Weights of a small GPT-style language model, trained from scratch on English Wikipedia: LayerNorm before each block.
MLP neurons of a small language model. Each row is named by its layer, matrix (up: input weights) and neuron, and shows model dimensions 176-303. Each number is 128 + 24 x the weight over its row's rms, rounded and kept within 0 to 255.
After each neuron's rows, "fires after" lists the tokens most often just before its 100 highest values on Wikipedia text that the model never trained on; "fires in" lists the words (lower case) most often at its 100 highest values on Wikipedia text that the model never trained on.

L5.up1945 [133 109 123 129 155 141 123 158 155 133 125  92  96 132 111 124 127 135 139 151 139 128 139 125 120 112 110 106 138  91  98 147 140 123 134 137 128 145 115 115 107 132 110 106 160 124 121  98 140 139 119 128 103 133  85 104  93 140 124 119 146 131  90  67 125 101 111 114 118 120  95 141 197 155 129 144  95 120 130 112 132 111 100  76 107 169 165 121 124  72 170 151 104 134  83 141 115 134 129 101 118 125 135 111 124 157 118 106 139 143 122 116 164 142 129 118 133 158 114 133 175 115  67 151 142 163 164 161]
fires after: "'", "’"
fires in: "s", "only"

L5.up950 [106  76 112  94 174 133 138 108 120 138  84 154  94 126 142 111  61 129 157 143 115 127 140 112 142  89 143 122 134 125  84 112 111  90 127 107 133 119  97 153 155 112 152 175 190 111 148 135 115 160 113 148 112 109 116 141 135 112  66 131 117 128 114 181 124 171 119 127 108 120 138 141  93 148 117 175  95 148 154 147 118 122 158 126 128 167 194 110 133 122 112 148  87 131 129 201 165 150 103 105 112 131 124  83 155 111 123 115  63 164 151 117 124 131 115 116 140 128 133 143 153 127 162 121 132 147 156 117]
fires after: "the ", ". ", "The ", "his ", "In "
fires in: "this", "first", "that", "following", "same"

L5.up2100 [134 102 101 140 141 134 164 116 127 139 111  85 117 152 124 134 104 111 135  89 137 141  96 126  88  94 150  92 144 101 121 153 114 182 167 126  97 133 121 141 149 102 129 158 129 160 125 116 179 114 163 158 102 123 148 147  89 137 122 131 108 138 165 173 117 150 145 178 120  88 134 137 170 107 108 144 130 150 129 161 165 119 155 135 154 135 111 125 133 113 138 193 143 124 149 113 126 109 107 159 106 153 128 106 108 130 117 140 119  99 152 117 138  92 155  86 131 134 117 144 133 148 129 121 144 116  92 154]
fires after: ", ", "a ", "an ", "-"
fires in: "a", "who", "an", "old"

L5.up1398 [100  98  82  80 163  94 142 114 131 114 148 114  82 147 133 136  81 113 152 119 142 112 134 104 146 154 111 131 128 140 160  89 114 146 128 102 110 145 120  97 101 105 131 128 139 155  44 136  94 162 126 160 103 169 129 156 155 114 151 126 160 144 154 124 139 160 151 110 107  93 111 164 107 115 125 126  80 133 130 147 134 152 156  96 105 161 143 114 136 130 136 155 124 111 141 155 147 162 161 105  97 140 125 127 123 117  84 130 127 133 132 122 128 116 132  97 128 114 104 129 151 161 141 111 136 139  98 106]
fires after: ". ", ", ", "which ", "\n\n", "that ", "where "
fires in: "he", "it", "they", "this", "that"

L5.up1351 [145 103  96 106 159 124 138 132 126 125 110 108  86 126 124 124  97 137 163 112 126 145 131 127 117 116 134 132 134 125  98 122 123 111 178  69  97 133 125 119 118 115 164 133 132 152 123 118 100 131  81 166 133 132 133 143 128 120 116 122 142 139 144 165  93 160 103 123  92 126 149 103 123 143 102 124 139 181 153 111 130 135 142 110 124 119 200 108  87 131 115 158  77 154 145 136 143 129 103 123 106 157 130 139 175 154 136 145 122 163 162 159 141 137 101 108 105 155 112 123 145 106 136 106 116 111 125 113]
fires after: "the ", "in ", "at ", "of ", "In "
fires in: "this", "that", "same", "any", "each"

L5.up2868 [134 133 121  72 122 145 128 135 139 129 132  85  90 161 132 136 125 165 165 132 134 106 172  96 112 126 122 124 123  88 129 125 111  76 126 110 132 134 161 115 120 150 104 147 143 125 133  82 149 136 112 140 157  76 115 171 111 114 127 107 143 129 133 136 133 152 159 116  72 138  79 142 134 157  95 155 109 117 140 166 140 144 159 136  83 131 128 119 118 112 102 182  89 121 100 150 105 138 149 112 123 101 119 173 127 176 120 131 138 137 130  99 119 105  92 143 139 102 124  99 145  98 124 118 140 158 122 144]
fires after: "'", "with ", "to ", "had ", "on "
fires in: "the", "s", "his", "its"

L5.up763 [110 133 112  99 124 132 175 118 177 137 120 147  93 168 141 125 106 127 127 114 122 113 139 114 104 122 121 112 110 103 113 118 147 116 112 136  78 127 145 120 151 121 149 134 142 138 135 133 201 140 115 134 125 156  94 160  77 176 141 135 145 131 106 141  93 148 148 154 123 124 106 119 125 116 137 111 132 143 129 160 104 112 147 127 116 162 144 126 148 126 179 108 118 152 106 132  91 150 125 117  71 147 125 122 201 138 145 133 126 133 150  84 112 141 142  95 121  98 126 118 129 120 131 112  79 174 110 136]
fires after: ", "
fires in: "and", "but", "or", "with", "this"

L5.up2916 [113 157 105 131 170 104  89 139 120 129 133 106 116  91 122 139 151 138 145 115 118 111  93 161 121 118 116 115 121 160 131 124  86 111 102 135 129 164 114 148 109 169 121 137 129 170  94  90 132 139 153 139 135 158 122 137 161 138 159 129 127 111 113 140 140 173 128 136 152  97 159 116 103 102 150 123 129 124 123 144  96 122 145 128 125 136 111 121 108 145 144 143 127 127 148 123 165 114  72 113 134 177 184 140 117  96 136 186 160 143 179  97 155 134 116 130 156 161  92 156 129 125 115  96 115 112 114 129]
fires after: "and ", "but ", "rather ", ", ", ") "
fires in: "to", "also", "later", "than", "and", "subsequently"

L5.up201 [122  96  83 111 139 128 177 116 125 130  99 107 105 135 121 149 147 131 142  81 167 127 158 121 161 121  89 165 168  96 115 107 129 131 173 133 120 112 180 137  97 128 124 111 159 136 146 169 120  82 119 136 153 168 190 138 147 142 117 143 150 140 146 125 137  99 131 123 119 148 126 156 146 120 115 138 113 170 136 140 175 150 124 144  85 151 165 115 132 124 128 133  97  92 133 107 144  92  85  86 143 134 161 141 135 198 127 138  78 100 181 147 100 131 124 127  98 124 133 119 196 172 129 200 107 137  80  89]
fires after: "of ", "in ", "at "
fires in: "the", "this", "that", "it", "all"

L5.up2592 [136 112 164 131 145 128 107 141 127 151 108 102  88 114 102 123 107 182 138 120 122 128 120 123 110 106 118 120 106 136 116 116 170 155 120 146 144 126 151 133  96 100 141 132 122 119 138 103 165 105 126 151 116 157 155 100 115 140 112 145 125 160 144 127 214 175 126 122 161 161 124  86 115 106 174 106 101 160 151 160 131 123 114 144  96 126  87 132 165 158 147 118 136 119 125 130 139 165  92 144 121 161  98 160 135 112 141 135 163 140 123  94  93 113 154 127 134 130 109  97  86 140 111 157 102 143 104 127]
fires after: ", ", "is ", "was ", "), "
fires in: "a", "an", "one", "the"

L5.up660 [135 142 158 106 127 159 122 149 107 107 103 108 120 128 135 121  60 153 120  99 122 144 161 103 113 104 102 119 137 144 134 122 155 134 121 143 124 100 130 122 124 146 159 117 125 142  82 148 137 154 128 126 135 125 151 147 118 180 114 153 119 158 144 141 146 174 163 105 110 130 103 142 118 162 163 161 133 144 147 128 130 114 157 111 131 179 158 112  85  99 140 168 146 104 110 121 154 116 155 135  90 129 155 111 139  92 103 144 113 146 116 145 103  99 149 135 140 143  89 115 100 144 117 137 123 117 100  98]
fires after: "he ", "who ", "M", "He ", "m", "she "
fires in: "was", "were"

L5.up1379 [129 134 171 159 102 112 159 114  91 142 134 119  95 134 143 100 104 128 111 141 113 151 149  65 138 166 112 141 100 109 116  85 145 111 131 164 122 125 148 105 106  97 148 142 119 155 143 123 113 113  83 119 136 119 152 133  52 176 146 122 177 135  98 137 143 144 150 135 121 161  94 140 137 150 119 117 139 116 141 157 128 124 118 144 109 131 187 150 105  85 170 151 118 114  82 116 126 140 160  94 119 109  82 144 182 161 114 117 108 162 147 151  91 118 122 120 118 148 129 110 129 150 158  98 158 144 116 150]
fires after: "in ", "to ", "of ", "for ", "by ", "\n\n"
fires in: "the"

L5.up1458 [130 104 146 126 161  88 129 145 129 144 128 114 129 135  84 134  50 112 138  94 157 155 120 171 124 116 160 152 111 118 135 107 119 141 105 134 149 124 128 119  98 162 122 142 150 121  80 196 121 142 139 151 125 102 146 122 139 162 169 144 112 136 130 127 122 124 117 145 165 140 131 130  99 138 108 128 110 139 115 161 105 118 120 147  88 135 109 113 120 128 129 151 108 122 150 174 163 139 142 134 136  98  85 121 119 136 138 163 132 151 156 101 108  92 170 136 158 103  80  80 153 131 134 101 132 124 145 124]
fires after: ". ", "The ", "the ", ", ", "and "
fires in: "it", "series", "club", "film"